Part of a small language model's weights: a variant of Adam for these matrices.
MLP neurons of a small language model. Each row is named by its layer, matrix (up: input weights) and neuron, and shows model dimensions 32-95. Each number is 128 + 24 x the weight over its row's rms, rounded and kept within 0 to 255.
Before each neuron's rows, "fires in" lists the words (lower case) most often at its 100 highest values on Wikipedia text that the model never trained on.

fires in: "the", "an", "part", "located", "not"
L5.up341 [163 151 131  82 160 120 109 136 156 168 127 155  88 142 142 161 109 129 133 134 109 139 112 103 152 128 123 136 135 140 123 103 118 132 146 176 147 115 145  91 147 146 106 142 123 128 111 117 164 146 110 125 185 129 150 137 109 125 133 104 144 126 151 139]

fires in: "or", "not", "origin", "t"
L4.up623 [155 123 116 177 122 116 113 152 122 135 123  97 108 132  97 117 101 115 102  75 138 151 108 117 153 134 102 122  85 128 156 161 123 109  94 128 111 133 133 153  89 150 139 118 133 111 123 123 158 148 150  59 160 112 148 109 146 104 165 150 145 139 113 163]

fires in: "not", "also", "t", "could"
L8.up582 [147  94 127 161 166  92 167 131 105 159 177 137 122 147 126 110  82 128  96 114 141 119 192 129 125 140 119 111 109 130 127 147 126 120 150 138 133 111 113 153 111 122 110 140 142  98 117 128 136 128  95  79 137  92 141 125 123 123 102 175 155 147 124 119]

fires in: "of", "republican", "seats", "by", "for", "the"
L4.up130 [156 104 101 171 148 109 119 146 170 140 153 135 140  82 116 155 108 136 118 124 141 142 168 118 131 127 115 115 125 142  83 146 162 129 132 133 116 120 122 104  76 136 134 148 105  87  89  47 145 135 110 194 136 147 160 135  66 131 122 137 156  83  74 133]

fires in: "of"
L3.up189 [109  90 104 111 146 150 120 138 168 141 132 158 120 139 112 132 112 124 135 115 125 112 154 134 130  81 132 128 161 100  94 131 112 154  91  83  87 117 144 152 119 127 141 185 101 111  90 168 131 137 135 173 148 111 142 143 107 109 147 113 100 155 111 137]

fires in: "also", "not", "both", "still", "then", "previously"
L3.up354 [127 104 124 178 122 153 143 158 143 133 178 132 115 114 141 129  94 123 121 138 117 109 141 132  99 124 133 113 112  98  94 140 138 137 155  93 124 111 141 122  89 140 123 102  90 128 127 110 138 115 122 106 137 107 150 118 159 104 110 147 156 134 123 163]

fires in: "of", "in", "and", "half", "married", "remained"
L9.up497 [159 135 101 100 127 118 104 141 100 123 166 158 117 100 101 120 121 131 129 126 102 104 141  98 132 117 119 109 136 134 165 143 101 133 141 130 143 118 168 141  69 147 113 126  80 119  95  88 127 129 123 114 157 116 135 182 152 152 169 122 163 118 145 130]

fires in: "the", "of", "in", "to"
L4.up583 [164 117 151 138 114 105 112 151 106 134 161 162  93 131 127 151 115 170 103 139  97 122 112  98 107 119 118 120 121 107 142 143 121 150 130 133 137 144 138 125  98 127 157 123  67 133 102 137 142 129 115 115 161 131 137 134 159 145  99 118 130 173 122 129]

fires in: "of", "for", "s", "general", "job", "representatives"
L3.up415 [110 123 150 169 108 142 114 139 115 147 139 143 164  92 131 138  80 127 107 144 151 123 109 116 124 148 139 155 125 151 122 116 123 155 169  99 105 101 151 174 105 141 124 100 105 119 149  59 108 125  90 160 103 160 192 169 137 140 102 128 140 117 120 103]

fires in: "by", "from", "of", "is", "for", "in"
L2.up290 [128 122 126 148 130 147 105 155 119 113 145 146 116 115  89 121  86 140 147  96  86  87 118  90  86 146 100 134 141 127 147 136 110 119 160  86 123 116 147 163 103 134 134 118  95 101 120 120 144 118 136 119 159 106 151 158 134  76 131 141 129 106  99 107]

fires in: "was", "is"
L3.up637 [143  92 137 135 142 139 116 120 129 121 168 126 137 113 128  91 101 123 159  94 113 114 126 122  96 105  94 125 124 116 141 133  95 103 125 155 148 137 135 148 109 102  96 145 127 127 107 113 182 121 134 116 159  92 159 140 124 111 115 128 113 120 151  84]

fires in: "some", "many", "all", "several", "these", "of"
L3.up1 [ 97  81 137 142 139 137 141 171 136 152 128 151 118 103 133 131 128 167 205 130 159  99 126 149 125 143  94 108  85 132  87 101 138 114 134 132 135  97 154 122  87 154 105 120 109 111 100 125 152 158  99 127 130 124 135 148 106  90 117 121 162 129 117 133]

fires in: "which", "to"
L3.up432 [172 106 138 142 111 150 142 138 133 156 157 116 107 154 139 121 105  95 117 136 113  98 117 103 109  97 123 124 137 101 129 123  82 135 139  90 141 101 155 110  92 139 130 106  71 144 116 142 136 117 115 122 145  98 120 136 150 154 132  96 140 107  99 137]

fires in: "to", "would", "will", "help", "helped"
L4.up54 [145 101 149 122  94 125 154 122 125 140 158 133 120 159 134 155  84 146  80 118 124 111 142  28 125 102 114 120 149 100 133 147  91  94 158  83 113 114 119 128 120 122 171 124 109 135 110 140 130 100 124 124 137 103 165 122 115 159 121 125 132 115 122 137]

fires in: "that", "album", "some", "there", "the"
L3.up283 [114 118 100 125 156 100 121 139 159 154 142 137 114 100 104 128  97  90 120 142 142  99 147 116  73 150 117 110 128 144 120 135 122 129 163 121 106  97 140 126 102 141 111 110 112  75 131  82 164 178 109 120 103  91 121 142 125 133 155 117 153 117 106 124]

fires in: "was", "is", "be", "behind"
L9.up9 [146 123 130 126 177 143 137 149 137  80 118 110  80 104 143  94 110 119 129 105 148 156 127 101 115 125 110 133 112 143 123 160  84 181 103 159 162 159 109 134 156 136 149 124 143 114 114 115 132 113 132 104 162  97 123 151 120 125 127 131 104 116 150 118]

fires in: "of", "few", "various", "numerous", "such"
L5.up583 [129  95 146 130 159 108 101 161 117 147 112 123 110  86 141 130 112 100 161 117 137 147 146  84 133 121 107 125 106 137 137 115 122 139 136 197 106 111 139 139  92 145 128 112 102 127 126 131 120 182 121 120 181 138 156 120 147 141 136 132  89 122  97 139]

fires in: "his", "for", "their", "the", "a"
L2.up395 [146 101 143 128 155 125 106 177 145 120 165 142 137 129 140 129 118 142 147 118 160 146 164  89 110  95  77 127 138 132 124 100 141 131  87 109 115  63 150 102 120 148 135 152 111 119 108 131 125 144 110 134 146 103 190 133  71 118 114 105  83 139  97 147]

fires in: "of", "tourism"
L3.up379 [156  69 139 149 158 113 150 171 138 106 147 120 104 159 142 161 109 129 148 120 184 151 194 101 127 108 132  95 115 122 121 124 161 141 109 123 103 121 127 119 120 133  98 171 112 106 112 124 123 162 138 160 140 123 141 123  98 113 103 128 111 155 102 127]

fires in: "is", "a", "was", "an"
L9.up485 [170 110 126 105 161 137  91 157 143 112 132 124 106 112 136  93 128 153 150 114 120 140 121 130 121 135 106 160 120 148 152 141 115  80 169 134 136 134 124 159 107 100 136 139  97 160 117 146 175 124 152 146 156  88 122 109 137 134 124  88 123 152 164 130]

fires in: "of", "list", "tour", "four", "some", "other"
L4.up138 [108  94 109 122 135 152 110 162 121 110 151 144  97 118 134 143  79 162 178 143 151 135 135 124 128 146 114 131  88 132 115 119 150  98 148 137 104 122 133 185  87 117 103 136 114 117 117  87 144 150 120 102 132 123 107 140 125 138 120 155 155 142 100 117]

fires in: "it", "at", "in", "later", "1", "since"
L10.up427 [193 112 124 156 156 124 157 130 100 102 145 165 122 118 106 129  91 135 135  86 125 104 166 151 116 150 147 112 138 129 111 125 116 113 169 130 144  94 133 146 134 152 139 148 128 102  78  97 143 158  88 118 166 142 127 101 142 162 151 101 148 110 140 104]

fires in: "of", "all", "premiered"
L3.up414 [119 107 111 125 135 131  93 160 151 107 130 140 105  80 111 154  94 103 142 123 102 135 126 107 125 138 114  99 109 116 126 142  85 161 147 159  70 137 155 154 102 130 132  83  78 109 142 120 133 148 131 139 159 127 145 130 131 104 127 114 137 116 113 100]

fires in: "such", "other", "various", "most", "numerous", "among"
L4.up110 [122  72 129 147 131 132 142 130 115 149 120 197 116 126 127 148 125 104 190 153 160 111 144  77  95 143 127 139 115 132 104 118 143 142 123 116  96  73 173 129 105 120 123 134 119 100 131 112 142 188 107 121 102 128 146 136 145 114 134 146 105 133 113  97]

fires in: "and", "but"
L8.up500 [126 129 138 128 134 108 157 115 106  87 151 149 117 107 125 101 105 155 107  92  79 147 153  96 153 138  63  97  84 159 134 147 138 165 167 189 127  88 146 120 146 109 127 142 128 131  98  96 153 130 138 104 136 122 146 139 141 161 120 143 141 106 151 146]

fires in: "a", "an"
L5.up241 [144 100 146 148 138 143 152 143 101 103 204 141 141 132 146 140  90 101 177 149 108 111 129  96  77 166 133 110 112 137 117 117 137 165 146 206 119 130 137  93 117 137 129 138 138 120  99 107 142 116 105 109 157  69 131 143  94 142 110 110 104 102 145 138]

fires in: "there", "that", "it", "him", "said", "so"
L4.up495 [114 142 108 114 148 163 135 158 137 156 138 118 116  99  92 126 117  95 135 151 136 137  97  91 135 102 113  95 146 110 110 125 117 120 104 103 129  72 130 140  90 121 120 113 134  66 117 101 135 142 117 143 116  83 134 134  91 163 172  99 127 132 134 151]

fires in: "to", "in", "on", "from", "by", "with"
L3.up276 [176  80 158 156 134 125 119 144 145 121 143 159 134 139 128 144 123 134 150  87 158 141 177 131 109 143 113 109 117 117 120 128 139 129  95 187 146  99 135 135 114 145 115 114 116  98 116 148 149 174 150  92 154 132 195 101 121 150 146 114  87 135  96 128]

fires in: "that", "which", "this"
L3.up632 [ 97 147  80  91 137 133 167 134 133 163 157 122 127 128 151 129 111 156 130 127 113 133 140 165 108 164 137 119 118 131 133  79 154 164 141 168 113 106 147 131 125 128  71 101 155 123 128  92 170 111 129 183 124 126 123 143  88 131 126 125  84 105 131 133]

fires in: "which", "he", "it", "that", "was"
L8.up443 [124 114 153 161 163 122 141 110 111  96 139 166 136 138  97  91  97 146 109 103 117 134 145 160  81 119 115  99 122 102 113 127 124 117 146 151 137 101 139 144 127 143 134  88 118 124 115 100 139 105 190 125 120 122 126 123 113 179 119  97 141 128 143 139]

fires in: "as", "of", "the"
L5.up190 [152  99 142 152 153 112 126 157 134 101 189 111 117 102 133 159 119 166 163  87 101 134 116 121 127 109 110 134 122 110 119 115 141 141 138 118 135 141 128 167 125 147  97 149 102  98 110  90 144 118 143 124 148  65 161 126 150 119 143  89 138 144 133 145]

fires in: "by", "as", "the", "previously", "either"
L5.up514 [142 121 156 146 122 147 136 156  98 114 145 115 144 154 109 136 117 188 105 115 141 139 113 141 140  95  90 120 101 135  85 134 143 108 105 171 113 126 115  96 112 148 127 134  83 143 156 106 168 144 147 103 116  75 154 132 182 140 158  95  86 148 139 127]

fires in: "the", "that", "this", "same"
L3.up520 [ 90  99 108 142 182 152  99 117 181 121 147 110 125 114  97 117  87 115 178 115 133 134 165 122  97 150 115 127 106 142  83 124 139 125 140 165 109 137 116 156  92 138 103 157 157 101 144 108 163 203 149 123 118  79 115 136 111 143 140 137 110 140 119 137]

fires in: "on", "from", "to", "road", "north", "south"
L5.up507 [178 142 121 111 141 126 131 117 141 133 130 139 149 151 110 161 152 130 151  99 120 142 160 108 103 147 108  97  81 111 136  92 142 110  59 181 112 126 153 104 122 149 141 113 109  98 120 133 158 151 132 105 154 132 138  97  67 149 160 135 101 158 168 114]

fires in: "1985", "1987", "1986", "1984", "1981", "1957"
L13.up295 [110 143 112 147 163 133 165 107 149 122 156 138 128 102 114 117 129 113 128 102  78 113 111  73 109 142 128 143 176 104 161 106 122 100 135 154 162 123 129 151 108 110 126 128 107 116 121  77 131 118 117 142 148 130 130 100 126 148 111 119 123 128 129 164]

fires in: "the", "to", "for", "with"
L5.up145 [161  95 155 130 142 122 109 167 146 130 166 115 148 124 130 121  83  90 133 115  98 117 161  90 122 119 139 109 138 110 137 126 151 113 117 159 127 165 127 120  76 131 154 104 102 121  81 122 169 127 135  99 187  37 182 148 112 167 123 134 104 118 113 123]

fires in: "for", "and", "on", "with", "the"
L4.up377 [169 119 138 179 121 129 113 136 127 139 170 169 113 131 137 125 106 115 151 108 144 124 175  79 113 117 113 132 114 126 113 130  78 160 144  99 113  98 128 133  96 147 151 178 126  92  82 141 111 131 113 171 148 137 173 182  85 126 122  77 104 174 120 122]

fires in: "as", "while", "is", "was", "of", "career"
L3.up500 [175 104  99 166 105 113 135 145 124 112 140  86 123 148 108 129 111 168 149  85 155 136 147 123 145 133  77 147 108 133 125 124  94 103  84 154 184 160 104 127  82  97 110 111 152 151 141 152 201 131 119 108 167 127 151 121 131 105 141 139 112 126 102 159]

fires in: "of", "not", "by", "as", "been", "includes"
L5.up549 [154  63 161 151 118 111 107 167  98 140 182 134 174 104 126 166  75 152 111 109 125 130 134 130 131 114 129  98  94 116  73 164 145 155 119 159 146  90 156 140 113 116 152 116  89 155 116 118 116 123 111 149 149 157 183 147 124 164 135 124 151 100  77 118]

fires in: "several", "early", "many", "some", "other"
L3.up36 [104 104 113 118 132 147  97 140 128 141 157 190 138 132 124  87 119 166 178 126 155  83 105 126  68 164 137 131 103 143 105 128 165 131 135 137  99  57 146 141  92 160 114 143 153  88 110  93 139 181  99 107 131 105 117 150 119 148 152  88 135 157 103 120]

fires in: "the", "s", "and"
L3.up261 [147 128 116 125 128 123  98 139 170 123 156 135 124 141 129 128  48 127 124  73 133  82 140 139 113 138  52 175 108 151 108  98 128  97 154 108  83 128 151 168 127 140 128 162 116  80 111 143 139 138 130 123 163 101 124 114 176 124 124 125  99 134 123 129]

fires in: "is"
L2.up564 [163 127 114 154 155 103 131 125 121 110 146 109 128  94 102 100 114 138 132  98 104 113 116  96 102 137  92 107 126 133 115 148  86  97 149 135 130 117  99 146  88 105 120 144 108 119 132 131 186 153 111 124 170  95 139 144 126 130 141 131 102 133 151  94]

fires in: "of", "between", "battle", "on"
L3.up547 [119 101 126 126 161 163 107 130 187 126 123 155 113 104  95 115 149 117 165 118 100 108 170 104 112 112 138 139 166 106 145 125  79 157 102 105 131  89 123 118 105 140 105 113 140 131 165 166 143 134 118 118 163  79 135 123 142 106 208  83 103 111 126 132]

fires in: "of", "and", "technology"
L5.up249 [144 131 123 142 106 116  97 126 157 111 125 126 105 133 121 121  96 149 174  87 137  72 132  77 156 193 105 136  96 127 119 155  89 127 158 147  99 149 154 186 146  88 126 121 145 106 105 123 144 169 146 118 137 122 114 131 118 137 103 110  92 140 133  85]

fires in: "of", "following", "and"
L5.up448 [105  96  95 122  90  84 136 136 169 141 132 160 101 121 108 147 132 108 142 106 132 161 152 115 178  97 110 135 111 135 110 162  77 125 173  91  70 114 119 170 111 140 136 142 106 137  98  91 123 119 116 136 160 138 110 167 152 128 160 139 140 136 103 129]

fires in: "first", "and"
L5.up523 [144 114 136 148 127 107 155 148 147 119 140 134 108 156 137 110 110 107 115 127  94 123 133 108 117  94 126 116 104 133 160 156  92 125 142 115 122 134 102 168 111 148 110 115 106 108 107  98 135 114 115  66 184 130 135 156 154 115 169  90  87 161 100 142]

fires in: "a", "for", "under", "over", "on", "by"
L5.up58 [161  95 114 138 163 139  77 144 144 134 167 192 111 100 118  95 116  90 144 117 140  90 131 104 124 132 124 110 137 118 131 126 127 118  97 114 133 110 168 151 130 143 140 140  85 132 105 127 140 137 127 114 154  95 163 131  94 147 122  54  59 125 110 132]

fires in: "also", "not", "never", "t", "previously", "have"
L5.up592 [177  82 122 139 189 115 152 102  92 180 167 150  97 142 108  90 125 138 110 129 137 113 155  98 124 132 136  99 118 130 155 143 135 144 150 112 122 126 117 126 141 134 108 128 124 136 131 108 139 156 119 122 101 118 167 122 144 144 117 163 143 122 144 141]

fires in: "and", "of", "for", "on", "in"
L4.up459 [147 131 144 120 105 127 128 146 130 144 152 144 113 117 117 127 109 115 161  66 123 125 124  90 126 160  84 142 120 136 122 126  87 137 166 101  91 157 157 172 110 100 131 112 115 118 101 136 129 143 166 120 155  85 129 171 142 131 118 108 126 117 119 116]

fires in: "he", "from", "to", "for", "his", "is"
L9.up373 [179 125 154 146 156 137 118 147 101 153 146 136 152 112  84 157 107 118 144 125  81 116 104 152 104 144 116 104 136 112 128 140 131  86 153 150 128 111 138 151  97 124 107 131 138 112 136  83 152 119  99 109 151 109 208 128 138 177 143 144 118 112 133 141]

fires in: "place", "north", "south", "station", "country", "information"
L2.up145 [189 136 136 100 156 124 106 115 183 106 154 121 119 135 128 164 110 127 126 119 115 126 132 120  91 125  78 136 119 132 140 134 113  84 134 154 118 131 149 131  84 140 129 116 110  62 109 134 180 158  95  91 165  82 165 152 127  94 133 163 100 132 129  84]

fires in: "of", "and", "by"
L3.up511 [135  92 126 147 144 101 102 168 119 128 133 131 105 135 114 118  78 142 112  96 131  97 145  91 132 163  67 167  75 136 150 133 111 130 139 113 137 145 151 156 135 130 144 138 106 129 146 140 143 127 193 113 166 117 166 144 172  67 112 139  63 120 106 101]

fires in: "s", "of", "career", "at", "in", "record"
L2.up466 [177 145 122 168 113 140 108 163 119 118 151 132 115  96  99 159 117 155 161 100 114 146 126  74 136 132 117 141 133 111 132 143 162  85 177 120 108 134 127 150 110 109  80 137  94 112 120  75 137 151 101 126 127 106 137 153 147 149 148 137 158 121 121  68]

fires in: "the", "of", "these", "two", "which", "his"
L3.up30 [160  94 114 172 134  91 139 129 134 141 180  97 148  90 143 111  78  71 143 138 153 117 159 125 119 103 113 145 120 122  99 137 127 122 130 101 133  87 141 104  76 146 111 146  78 118 102  94 121 132  95 137 165 130 126 153 133 138 176 112 137 156  77 125]

fires in: "first", "former", "largest", "local", "most"
L5.up133 [134 121 149 140 116 112 158 154 169 119 147  89 117 161 134 148 104 128 156 114 133 118 155 157 173 100 132 150 144 146 148 123  95 112 111 105 137 123 138 162  53 137 156 145 101 125 107  99 143 110 128  99 159 145 117 145 144 134 163 111  90  98  99 124]

fires in: "of", "to", "first", "currently", "all", "the"
L3.up244 [182 115 120 171 137 106 125 156 138 151 142 106  90 161 151 117 127 134 169 139 116 114 129 116 137 128 123 102 136 137 102 139 133 143 152 132 137 146 134 132  80 145 142 148  73 129 181 123 123 152 101 147 161 143 143 159 173 127 146  86 152 126  81 124]

fires in: "is", "a", "was"
L8.up609 [158  88 130 142 178 119 105 154 128 127 119 157 163 114 135  81 120 161 140  99 123 157 110 112 122 123  99 136 121 122  95 122 134  82 162 146 134 150 106 144 118  94 129 153  94 167 120 148 167 122 152 142 143 100 143 118 129 130 144 135  93 105 156 121]

fires in: "also", "that", "currently", "not", "who"
L5.up81 [189  84 133 146 109 123 108 132 123 150 162 135 165 144  98 135  85 133 121 129 102 119 134 124 133 138 112 107 111 129 101  97 118 135 133 171 129  79 165 158 127 121  99 118 112 107 122 126 146 147 115 160 114 132 151 130  97 134 110 153 142 123 140 116]

fires in: "it", "at", "during", "by", "until", "iftikhar"
L8.up193 [155 129 116 126 123 123 139 148 124 127 149 138  91 142 109 100  87 153 143 145  81 105 129 128 107 153 119 108 120 131 132 152 177 139 132 138 144 114 164 143  92 137 109 121 134  74 116  96 144 135 104 107 157 120 135  96 141 136 117 134 144 119 143 153]

fires in: "was", "as", "in", "after", "jersey"
L3.up229 [118 114 118 148 156 163 144 139  97 112 162 155 135 113 138 120  41 127 119 148  88  72 114 139 107 167 133 126 121 144  96 117 108  94 143  99 124 132 117 115 113 111 129 122 111 105 130  71 139 100 132 154 140 110 116 145 158 134 155 122 145 119 107 125]

fires in: "by", "on", "which", "often", "above"
L4.up204 [171 123 120 123 124 154 123 113 123 140 150 109 108 117 112 131 114  92 106 149 118 106 165  96 142  99 131 102 146 126  99 138  94 136 160 104 131  99 138 120 117 143 183 140  81 110 138 130 106 157 120 128 116  95 143 130  79 142 122 141 144 131 127 143]

fires in: "a", "and"
L4.up240 [171 148 135 125 126 128 189 126 142 117 159 125  99 164 145 109 130  88 128 123 131 148 105 108 134 143  85 103 115 148 138 107 129 167 168 126 109 123 136 124 105 132 151 122 128 110  96  66 139 142 117 113 159  95 128 146 100 155 127  96 132 138 203 131]

fires in: "in", "of", "the", "no", "from", "a"
L2.up623 [146 130 146 169 147 132  89 156 136 131 158 159  88 131 132 167  77 152 148  90  89 106 134 103  84 172  61 172 119 127 124 109 124 100 125 136 127 151 160 148 107 115 107 141 131  99 116 170 142 157 116  84 151 140 175 164 158  86  98 139  91 119  94 120]

fires in: "a", "several", "no", "many", "some", "mostly"
L8.up386 [135 126 158 152 115 168 119 162 130  98 136 117 107 151 134 150 119 118 146 149 118 114 151 108 108 141 104 125 120 147 166  94 134 181 116 132 154  81 152 136  63 130 127 145 125 114 107  86 193 112 110 108 126  99 172 136  89 167 121 115 112 142 182 108]

fires in: "who", "which", "that", "elections"
L8.up572 [128 142 144 141 109 114 145 116 137 151 150 141 126 146 128 128  99  92  68 103  96  92 122 157 136 122 121 125 132 143 186 107 131 115  97 134 117 133 119 151 120 143 120  94 117 169 108  97 130 122 126 161 161 143 116 127 104 149 131  74 123  93 146 149]

fires in: "in", "to"
L5.up444 [147  90 145 124 112 138 113 160 103 163 161 137 135  98 124 127  85 138 119 157  85 134 162 107  84 148 115 111 115 124 147 155 129 141 127 140 136 121 156 130  62  99 107 105  85 165  92  75 163 132 103 123 129 139 178 130 117 145 124 144 114 119 112 124]

fires in: "as", "by", "appointed", "of", "was"
L8.up385 [139 135  99 166 117 123 158 125 150 118 114  97 131 129 111 116 141 135 138 111  83 106 118 157  94 104  96 114 141 122  87 155 118 156 161 169 114 152 146  93 113 125 124 159  88 115 151  62 163 134 120 128 151 124 177 163 137 131 125 110 123 109 136 106]

fires in: "in", "is", "to", "was"
L2.up512 [145 132 141 142 143 123 117 163 107 126 124 130 132 112 106 132 104 198 134  83 110  75 154 119  97 143  88 132 122 103 136 144 127  95 139 120 149 155 137 164 118 105 107 113 102 143 104 131 203 139 123  89 144  79 135 133 143 106 159 112 119 142 108 126]

fires in: "that", "this", "an", "the", "each", "all"
L5.up258 [116 145 138 166 183 173 137 118 146 156 169  82 129 134  98  79  76 109 170 122 105 102 179 106 112 116 101 121 132 156  82 118 102 129 156  98 134 124 111 163  90 137 113 142 131  95 164 129 154 138 138 152 154  66 122 110 142 108 127  78 127 139 119 153]

fires in: "also", "not", "previously", "first", "often", "initially"
L5.up282 [145 104 112 116 113 122 157 149 121 140 151 133 126 110  83 134  94 142 112 124 132 150 103  85 108 110 127 115  83 138  96 120 129 117 169 171 129 112 154 108 113 111 115 144 103 151 122  95 164 147 129  94 120 135 148 141 152 115 135 143 165 134 129 145]

fires in: "include", "career", "committee", "well", "retired"
L3.up600 [143 113 166 141 157 170 108 127 157 122  84 148 183 131  69 126 151 119  97 117 129 141 139 149  94 132 133  92 128 134 126 107 146 158 120 149 120 102 149 160 161  80 135 125 139 159 109 110 129 132 113 136 126 148 118 108 127 142 148 135  71 128 101 119]

fires in: "as", "is", "was", "among", "diamantidis"
L10.up518 [122 113 123 128 110 173 146 131  97 114 120  96  81 112  99 141 112 155 108 106 124 158 138 119  75 132 132 119 136 122 159  98 101 118 155 115 175 144 168 119 120 150  93 106 126 107 114 122 151 105 102 111 108 132 122 132 117 139 152  96 135 136 129 141]

fires in: "s", "the", "of"
L3.up532 [187 105 156 164 131 145 163 170 181 142 190 112 136 116 133 142  99 130 132 126 123 141 125 101 104 118 105 146 136 121  96 107 124  93 167 148 120 143 149  89 114 140 135 167  80 111 119  95 116 178  81 103 139 141 148 166 119 144 138 115 131 125  96 123]

fires in: "have", "all", "preliminary", "top", "premiered", "premier"
L2.up160 [114 142 152 119 168 141 104 141 101 142 122 102 145  90 125 120 103 117 132  83 102 132 120 126 132 122 116 130  95 131  85 139 110 122 167 117 129 126 119 137 113 137 149 121  79 107 140 119 154 151 112 119 130  85 122 104 150 118 137  80 173 120 145 144]

fires in: "a", "other", "others"
L9.up289 [195 117 156 169 143 160 128 114 117 147 174 137 110 146 156 180 130 122 156 143 140 138 135 116  99 100 122 121 124 146 142  86 128 140 180  91 103 104 128 108 105 149 142 115 137 132 114 106 121 137 107 134 126  93 149 129 105 120 132 125 188 140 144 104]

fires in: "and", "within", "eastern", "northern", "east", "western"
L3.up395 [142 105 146 143 125 135 117 139 130 136 183 146 150 119 102 123 107 108 155 100 105 144 186 123  61 141 138 127 118 146 145 138 160  93 139 106 112  85 162  91  93 153 101 111 123 109 115 147 131 154  79 113 130 129 139 160 110 143 147  84 115 149 102 148]

fires in: "by", "as", "asado"
L10.up637 [126 117 136 135 131 162 103 166 156  91 103 155  54 137  93 134 126 189 152  94 117 123 146  76 108 137  87 157  62 111 135 133 149 103 115 148 114 168 154 101 132 137 103 136 108 139 162 107 133 153 165 124 140  99 153 120 164  95 130 148 126 125 152 113]

fires in: "as", "for", "was", "by", "first"
L3.up60 [122 118 141 166 153 145 114 173 125 112 146 115 169 117 125 135  87 148 127  94 105 129 112  91  78 140 133 118 135 111 143 137 148 126 115 144 142 114 152 161 116 114 124 116 101 126 124 125 167 145 129 128 132  51 181 168 117 113 134 122  87  86 115 137]

fires in: "with", "by", "when", "to", "is"
L9.up383 [202  82 145 177 137 135 118 151 103 114 158 112 122 100 116 110 118 149  98 153 117 124 162 151 106 136 134  70 150 114 103 173 131 145 109 154 175  96  97 127 110 135 138 158 112 125 124 123 123 123 112 150 156 114 215 138  92 111 113 108 109 135 116 146]

fires in: "season", "championships", "club", "final", "won"
L9.up361 [126 112 164 141 104 128 141 124 139 142 177 134 107  87 139 159  90 159  85 100  74 120 141 110 118 163 129 154  99 119 128 131  96 154 154 119 134 125 121 102 142 104 113 133 114 136 108  94 149 136 119 115 103  67 124 111 102 130 149 178  96  97  99 108]